{
  "vocab_size": 1219,
  "attn_scale": 0.177,
  "parallel_block": false,
  "init_std_down": 0.00502,
  "final_lr_fraction": 0.1,
  "doc_mask": false,
  "max_steps": 6672
}
MLP neurons of a small language model. Each row is named by its layer, matrix (gate and up: input weights) and neuron, and shows model dimensions 64-191. Each number is 500 + 50 x the weight over its row's rms, rounded and kept within 0 to 999. Numbers have three digits each. A neuron's up and down rows have the sign that makes its largest values positive.
After each neuron's rows, "fires in" lists the words (lower case) most often at its 100 highest values on Wikipedia text that the model never trained on; "fires after" lists the tokens most often just before its 100 highest values on Wikipedia text that the model never trained on.

L6.gate6:583593438562496555515573479380540541455461468511444497530512560467512528519542486542512523581447486568463506453560427459548532475480424472427554449503496597406561607524577481480539467365525462588416534539555483535432399428524478498474511545429468515507559490598541541442575458512474461457466515474479471532503498476553456539509450510538464449519554455571517516484530557480435526573515
L6.up6:697471584437564559548554512437493538545488461508446580449545489522526533453463463465466539536545490443463450506541552454498528435513400456494459494444450583442513533481528497494444542437517545510616422561454497487522578533534458454562491527447457543477450610498543541503537492498466442514512563464516548516565537537401547549499427534518509512495470556533492472439459543496413500407487
fires in: "french", "telugu", "chinese", "japanese", "greece", "formats"
fires after: "ren", "ug", "ec", "ines", "es", "at"

L5.gate366:386486509553502474520492579575568549506442492495549469421524496512539420479427497497527629565486440407565518547448558554560467456572499505496593522464480525510528516550511449538494483536497519444444551535440486493563495529408506515588533505535518466478525525524445488516523471443537548475484468449499659509560532504583506489410510501466473558499480419448485605457499397613548570470468
L5.up366:476471498456502437424466508441582508527550499478398579516583601477484476481553524472534580484549449519578537548551559433607511533450518513475569469467492513550510490506483472502534414467489504533442452504491464489516517584488510428488586480507508487424543476471521524413473491531475351506452517503426542460566504537503488558492500464438555506489451504543544394444489447467410521480512
fires in: "as", "every", "my", "royal", "in"
fires after: " to", "ver", " m", " and", " he", " ro"

L8.gate400:466523496530461488610512554549454566503520560500464454506441495544503577590470521530462496453494529532471616555440511561481434540486514464399524542585517529545598505476402440513458502548524477493475472495445472465549475490514488553487464472514521511486514418575511521513513552499436576483532422466568504488576518476449505528513516550473466590504505499524524420540595500439447427521474
L8.up400:590480506562464502528409494486413494465471413450401521538434515486448465495463524495415476456459612490537612527515527528551550490487595474554560549519360502438446462594527471448518465467466506487504533505430466514494438528507510519373481488476565627521521462527534486421580559598537439506488455455479551434534554431476505526480429467501455534507366480514474477481485485468516470559533
fires in: "for", "of", "these", "special", "former"
fires after: " the", "ec", "e", " spec", "ry", "ment"

L6.gate493:501464450596433438556514428559507509479534591526542489588535447477543521559511483493484553405558508486433577515515423454484482436497397434495486603602444436456475528502632506449487437453429497478611506470541487562505587407465457545512493552468550486525514531493519489513493462507467435419554468555510495509572539581497481501458448466447515433554483482544474446499566509512509494496524
L6.up493:523605507479408469494449501459468534487466542492483427481586503562457496551457484498486551531471486485553591625460477515472534445402454490499563424592574531513491529510462505515568489515440532487404492444421424594525463541641529560496509510465586516469451472522439463497511555419555499522530602525524505465451493460669504537552523531578541459526486456524462573483514553387552538446402
fires in: "type", "ministry", "members", "minister", "county"
fires after: " M", " T", " m", " t", "c"

L6.gate391:502482477482487488476524553523443426426514528526555455466513388472416465450462423538494616465406487605544463474459440366437485527467563519577497534447503447515469553528464569509445445541531455430538466493510482478492404488533545544502472543604426490527597523435420494548549553508451536502538542524373542606520456471524468484480502469506549491405509546519480510495613598508599508507486
L6.up391:509445475628452477532531476528503435490502564588490473545507426591474524477435388416489555505418482428468447491561510546447521563465523564527509573567522465451577598422458505467512451476460619478491621486484447574564462474489520517456363497515496484496449549533570463478551547535480539451455447507484483506595539446503543496519452506521463556447453536446408527592559480527535507544527
fires in: "small", "command", "commander", "commanded", "becomes"
fires after: "m", " comm", " Comm", " bec", "e"

L2.gate110:523415563529406462469489545571407498541540468441493505493524414529477510474507499550442420496475464454486565549519647441486488449610552460525519571554483428551502537503509422454460418575491444505437553465513500470450472511534566528466605579457509369464464455407517533468465501421535537440452431495479501577530534500604605573570457560514517480483426496461539440584568517521473568544470
L2.up110:514461570496544529502509533518500462473478475442463511544495494539510508539458470529475513523434537458457446509625607486484510497480517534542507489534504398488565550459548444506464429516511499544409467544477475467474413539550525490457566507478578388443427469431390395431500479467554550421440468538491534499545598435619578547598441494549487462455471508472458516514541549456454567545447
fires in: "first", "song", "long", "songs", "second", "strongman"
fires after: " s", "r", " l", " the", " S"

L2.gate409:547579541495445548459523482502568527430549436539571592548472503505530454525440557490523448485516435424560624478470411495464370472451476544461554539525507463567510468456511445513585531420540492399525433348448497356554544512461527463478533487447511463468546508536489477497581433437473527513563518430501532484485520491401446493474438423470606557467535449446437470471531497492472512451446
L2.up409:561600505535407530454568503532540540402539446517529534543447513511496388491505608546497487461540481465463526500465426510511399535527456558505446616555470423551466449521511399545595535409537476392506502386463486390477450530488495469548564451504490499445474508567560457402542455472463466545552516414483563501497539490429461477553477493412525579464562428455474452445581522472461552476459
fires in: "19", "21", "31", "30", "15", "11"
fires after: " ", "\n", "5", ":"

L9.gate238:573441548440586517512351433479477383484497517566536496468536450441505525446580535450535487473492500560503379573476428535472432510456564418464495541549503548566483515456470485528539422448500487548483502589387543465429446581439503536420423471519515455518458475610476457478592505430557485420540484538454548577503456483521540478476555516544528420520551535471530473480483598504442562542396
L9.up238:545544572468556538440469601438502490473511411551531508556510507553479454493489540540400463503505424588424472522543447437521412515472450432500494506534634533528520426468636404468489434450475447567435463494426466461450392476489479435471509461474435491537544479477539429492547541455466463582560424567517454474607508543553579575543450485541491443494456551505577547491559523468447539438523
fires in: "be", "been", "to", "being", "was", "first"
fires after: " to", " have", " can", " has", " was", "ed"

L2.gate205:418538471519478427484482560554437473551469554451517511487494525551461451527492498529428503477468496446492459528492464550536522501492529471454410525400516562388609511431464517496565487560442486499491545530487581490421498493496527534501525470459425380522501497398528562568537623476677489384455411469464542532521535510423537500497514581581480531512536577498440518513477569468478495470457
L2.up205:445528486562452436462512520609545557442459432482518407495438444509449443471461466563554530462477543478575472604487467476474507538548493499463508451507547591378561501495444530498486528573518464473582604550517543533429541480444545451542486483499437414546471544442525474433583551461601473425501457554497547476550506516401531498585571606524470471504511641434529547480505430450469515522403
fires in: "people", "also", "women", "more", "being"
fires after: " pe", " w", " was", " is", " f", " W"

L5.gate32:473478457488554516508549549535507508437448528541493437504531492510523466564498502591485584539598460539538501428509459583422439374485491602432535615504495524527478464444424500572326532457543420458569487523556517526590419530516474508422567539449413561476442444494451448560483549531437539434430466557511504434511504507511484509518550534503522502487422558571535474533531535393516557440525
L5.up32:513478349475526502526619528482517479407430520564515480543500548520520542455500489523508457492541574568464519519557466530545468456440546470534475450475470533503478589502521520493486561514452434554500502442517455348513583512463530473464540575510389571507498561495486518486403418463606569475484466468424525474523400428411536477386485551493514511479570488519525544464531398444449525500499
fires in: "the", "website", "able", "consisting"
fires after: " was", " is", " W", "ist", " are", " dis"

L10.gate242:562440456386446500511472562502464520534482528523431402539429496576523515519482482543542534572436474532558548475579465526446488413545441509433457418481509473371666502466494511385542444479477546536455498472485544503493537558587535444417451527574525440538563527460564492542554525498529534475505516442438470549567421614456511518430578499506473454484534493458537513456467526552524490472583
L10.up242:491470441545481467537520558506470461546504396539449434431490557471470520423551543483515453572476458436487411531485426489427508517501419497432478441523496520427573458422427473503496451504439544503557518460464564521459351546508475407347376520538456507504495509504509578482452512559566511461579471430542593538481561470379495511484564443490406443549553595431553505496536563523504532464559
fires in: "people", "women", "children", "family", "nations"
fires after: " pe", "ild", " W", " w", " f", "e"

L7.gate349:526505512391384578491483481556498513518517532499473416455435567511649466549505565517480471522469476490433520517466466536412433454477543577461600475452477470479496491529430406542545509497503565513567541460430574416558529499418480475520531477496513495589505483514466465534502380569495475423504450463411531425439459558473512529488498389513488496484506563487536471519444515572437515454494
L7.up349:519472536469462519471407484468445573519548419460559458503476551536476449495497453478569499551478526470399468553521466491427540448546479475602493459508485541496495534415387460545500533671486494469542526541487486568554471409413493389527497517559577520482528553456552484507506466485492541516492487413557496486533564450396510498451454410572480463593473527444513498511425481572455547480540
fires in: "well", "music", "used", "such", "available", "football"
fires after: " w", " m", "v", " f", "ail", ","

L5.gate244:524589529502478449418477561454508432484544442570452535493484434458518505505474550529446434353540499493496431437517451621420444510567564562503485378506494589486549384527530492411549469490555527530440501546451536537549494441490494368537419506470442444384523518417431480468554549501496576551553426502474562577484426541534544498504511475490542516623496478490547575508422455484483481422486
L5.up244:459458499554569396457462532574521545501445535572531465525426503437563518547496438519447430552447565445518562463532392589482394496539485585428492500507526461516553433546519463521528507476499516581465551539528487505566556435522542456530448486436511483588480519393526502564591431450543522447571576614528534427490453471455487613551498439519533470501410507448531526495518506472457586519440
fires in: "be", "now", "not", "become", "being", "information"
fires after: " to", " n", " was", " bec", "om", "form"

L5.gate258:531589442603514503628489586490516531404389438426436491540529484527390487551550443554532410537500578520543519569617469534445437493435514562561645522561476461518617526524475499507472544552590482456513518466557498430506516440556497506518428515514572494436607454492464460617505531496531514412459461530460430561525494457439468474487480446558554508478435496467543543508509561506488593478508
L5.up258:511527498530552551617530576492567520433428455480481423553602526496486521433463528549397442632473542421491478515562417490568450471494485490482473510521543438404518534486530468473493480554490532450496514534556513469514537415604460541547506490489538572477533488469510506481512566520443543463425498381434479534534556572452530460531482502398476578477377602490501491500403453442504568476478
fires in: "of", "number", "among", "were", "remained", "are"
fires after: " one", " num", "re", "ain", " cons", " am"

L7.gate90:514468542563568518396560436476549552533565442532472468514510441491481502485416457538549430465475487544497429496555514498526537502421450526503468504520567495479437480536541473524455523478510473512512485528461548449484536382507497528464483475538466543539563635492468520504499499488452352441502575496509482468564488422503532400457584494563514460593462432401528462532528468485493593561582
L7.up90:577512498511507469532638496537455477619588446446460468515401533490460534462447603479526515501519557394482485588423528487529457595417420523446465481450407470562548474498491362455441506550483523505495434516471442573466439517514578585468533527503488533382535452551583450458536531602472534516561502486426450573453516537483474522493431508535521558531502507511513539489509452472617449592567
fires in: "of", "spanish", "netherlands", "ncca", "corps", "nasa"
fires after: " N", " University", "p", "C", " Sp", "A"

L7.gate298:553559545519468455470493439525613587447540484525474432495514463501447419549516420433492614488519476509464453417461555481617554516548458425438454519519494473473511456470490463555553447470477542461570465493547531441519495577524588497546510560471445421422468482483507552410479424500509501440542529571527461548423462503464540487579468489660525431456485578509343558583567489374539549560560
L7.up298:546505459546439475452498538482578492486470391571456437478542471520494426565449497465474491487478522531534518435523421546453535430525463406413477519535393540494533506468470517527503462440523559500491546578507493539497473515494464480469547500412500484401502479499446602492359538461447586554486512508578496487479514570488516473515519464397501374521503461403527597566521543463515596558525
fires in: "the", "awarded"
fires after: " in", " at", " into", "ing", "ward", "ol"

L8.gate486:515568460527417440514538475447511421509402504469488506491451462439505437575498535570472530468442491516552585482530557485514532384508471483404485557611486470488545451479498507492501482518476515511572474549526539500475510460582471532420510493456538563586485544401413493421492444546391476507490496439457500536504503540512517542520449511450528570545453525464527512507547566419533423452557
L8.up486:520422524522574471456472518530543647503497513523506524535500487555425457528482500473544456578405471450509510462493559439514547514470515444401523477547492500552506528430478530460556488428433504434529511464572525619423476571585515535573450505529500496524571426473489504476474481572564519495329491487554382565578405458465400491478463507502533558424470521506560438501451502485477454595421
fires in: "after", "of", "for", "environment"
fires after: " A", " en", "A", " one", "p"

L5.gate10:471396477462440562478548473512502521499432446493491545487516476476491603440534423537498531454550465519581568640506535409407537510403529442470502562503511406465494507458552494473492414526572554478476460535567504459515452528504608480608557482462503510402574532497493484506453495516428546498662562480489422561484561464386500522551429454459475478511459528465579536498443499425523504474485
L5.up10:415408529465486394425473528466519410525527486477417472500614558452506514507498513487526581495597473530583576509550556526439523532472542419446531554586486508506402501489519527605515405484495488568413475522386460479525476519344496531574405512476532476516507497522534516509423523527549450524557518490545443466474470447487568478476425491551468436452502579375481527459468557531482518492500
fires in: "game", "silver", "announced", "year", "performance", "source"
fires after: "il", " G", "oun", " g", "|", "man"

L6.gate240:422522492505541399465453448506506502488439493515577552515386474561445517544515484497545516536511552518556525586562513578546448569505440490528455530510411512515461556475535483441431521462530559476552544523457453539471476467477524458543497546493484481471571409459460490471443459433535617489404474462471652494539428499439578561408405493571436483496508589622436473485548450564518548477518
L6.up240:463482509495505523561556504564414463582530518528489567551485550451517511454507444565517385491431570491462463564416489468452485621521464541532547418456534417384562555504524518495433466438503588449569552495510450505487506570490497531559443493491627592523480439446523526433540563512466484386475459524441524497476565467510531558483414431501506576439399524429461464566468538516603501523501
fires in: "small", "title", "either", "large"
fires after: "m", "it", "im", " G", "un", "ar"

L7.gate295:499495422534547468473498507583502545487576541458440408459505642538580497514546490361504583516444468555528502461481541487480517552516586536505460558577470454456402520534488518408521454466480516522461486468489473497540541515591518529463510530538541427556421560544420515505448493457534437433511403536549520466499454534483527531443524571465481451480426445465580447559463489421528444569514
L7.up295:531472437471531542439498608538512527404475503465414469448536453507501516563519561395481575475448458563493556558494509565468560490530508549445449515479460386515489524455500519517529471471536545527520471502417402488512563495472501423565505517565527475577474462526550521507431493452482475455436569416507523444520455463442513564536592515489492549547477449600521513550477469523462453656473
fires in: "mi", "sq", "utc", "cm", "sqmi", "dst"
fires after: " m", "T", " s", "s", " c", "°"

L2.gate334:435550468447512433439527529477534609454527451520542428464498492415502463477548457553554584528427501525473581544501608462414545452512474534425458510475524460523537527474597468541471459548516480458422525552538450484577411467532444465507548567504573416581480485518435523505566505523564540551482445397393455462527545580522507469597544476511504503530463506419483517422493457511458498488452
L2.up334:516473425499466410459452535487508527530494501510493378388552483458535548523555488487549595458485512491463550455538587454462568469488562527537495517491454436510504478474566497504508462490537525516447510526591489515559509609515477419499459468511521508603528585467412551517388592504501558615438470358516480426434525464504429470536461375569511445464467522501543429437452503476507544475523
fires in: "music", "football", "year", "footballer", "album", "or"
fires after: " f", " m", "|", " F"

L7.gate417:462562414531505483514499456465553576440565487426508470485518538591616514556420500452439523477533549506526433537425495537470531535565440480548515491539502572566479472488477420537471499531452544482534531454553538520447475456493527586560516460408513489531461387601496510514551547535526551448481518509480473539411513520505477525596519543471494418504499549473439473619435523470375562579445
L7.up417:473532525463516474568484486487464496462451517548508521524574501501587485463534532500467553439500513490526571520456487491437471506478433443517486485484601552591500442448461547489603543496570506513503580605495528566502589510592471518521466589489564505520646542523533491543406512472475516572579568362566487500391409495475435513502589473368572475526521496497632489460507516486527576528495
fires in: "republican", "democratic", "chinese", "japanese", "mexican", "connecticut"
fires after: "ubl", "es", "rat", "ines", "ex", "ic"

L5.gate432:493527561481474496491532515560540570537546568601388531629519474449517415481453469517480589447494535483517471507485392459504588635490480485453530503463518515518468517541466477444499417458530503555550403532444516643521429557538542509576527457476519559449554517564532500559521442526483604443401508493439450512566536527532551593498418513519422574506440548476498527456478545445505519496543
L5.up432:508547417480448472486500566523599646427559531534471596540471596502497457589468537576500526514491550481477402488586491524475519466421370530483498480480502523428614516439564551509580455499490439468460455542476517406499511452513507477468488536461531530586512491539458479438501424403490526549445563448456381546488424532517438501526459573566476509461512557514534609447504468439437541518478
fires in: "that", "the", "this", "when", "her"
fires after: " in", " during", "uring", "ed", " W", " of"

L6.gate16:471512461554462587522512474532492516546488629509510506554490424446545431529524545501433493476559398503503474491492515490544545522472465515444515542464569487419520508475414494495416509432399557517487530542558500526411473447424551490589445527555450475597538464551491493513535548473521522531464408552355471454541550484541456572532478489531484535464460456433536550421549509438483494531475
L6.up16:425583484525502470538426476521463560571432505458476493467595410570509496496474493499477471586508400479421553566463404490551459436563479382451581460493513521500447527455450375489440459465470507569483511445608436500481518564437543526563477471493502487469518553408495508460523558543485409569500430546467437489487565457469443564547479462540564580565500521451593485531465443557502481477588
fires in: "division", "title", "performance", "identified"
fires after: "iv", "it", " ", "man", "en"

L9.gate246:557440518548496447466405427467419504534490392526539539520511530389508570512567556567510392475488521488580415522489466577446487507507518494439538504530422568465526472575445506568435445543530505554531469459502511440514528474463437584523518442530507420451606588500457514540584481531574537423474521441564511466468409442508495378528479499535536475515479521520448410578496426552553490426496
L9.up246:506520517483506458453479534425470467552442525583454467468471517482511468445572518449517508551586590551503577524544487535428497461534535539385558502517612438494450513502540486467595563472563490525508386503505545449410414467450504509503505603532434434425554524539504479482538506470564416419458548413528549514477453596504578481518545532565554464470527489491466446462612437507541562441476
fires in: "film", "company", "group", "album", "song", "it"
fires after: " the", " comp", " gr", " s", " The", "w"

L7.gate327:510436601434497451496477470532555509477426432496451424547483456509568516521555411517509557405512433486538455522527462477667518486502553512460469589569448512464530529537593550496447587529427571453531435521427463496486426474430413463567448544568426490487549481454446565563462473497409566514399464522522558512478543599551493483559531500519491451581526594570509534563464369513553495503646
L7.up327:405513476439475549471478493568452507525565427540586494526493457541474470551584464558517470552461459512532543458581448465601511515503521503402465529486597480489503485478568555465534532557418414498533493593522533441549428435563495499482418603530449509550463496471457556490472562519439615520420539548567524547502504547511536488540535558489400535596530509502638506548502432480445426487627
fires in: "the"
fires after: " was", " as", " of", " is", " became", " also"

L7.gate83:567482510528475484453474528574510482540418500507427467492422444480468522486610466564480477503524521466506526508384499478435481464465432501478449521530449564466487492550487401499483469515529517510512472551433596523396509585514425444512491572537493375523473515419530573511505538551452492456478538528534476573420518589533587546454573462397496514560473507432441512608491394445499516434452
L7.up83:450489600514500481470510567577494405587579556445398486557586458504536534469525388409448504547522536522486417408545523531554535456517525451523431528601391424495578476522507585600486457417498461510486517600555567469571495445485466482535439507410567507585493556549513465466555517510489420535434544547493472553544590455477569507449579549519608529421476520541554504417477562494586516561510
fires in: "medal", "gold", "country"
fires after: " G", "old", " med", "ver", " Count"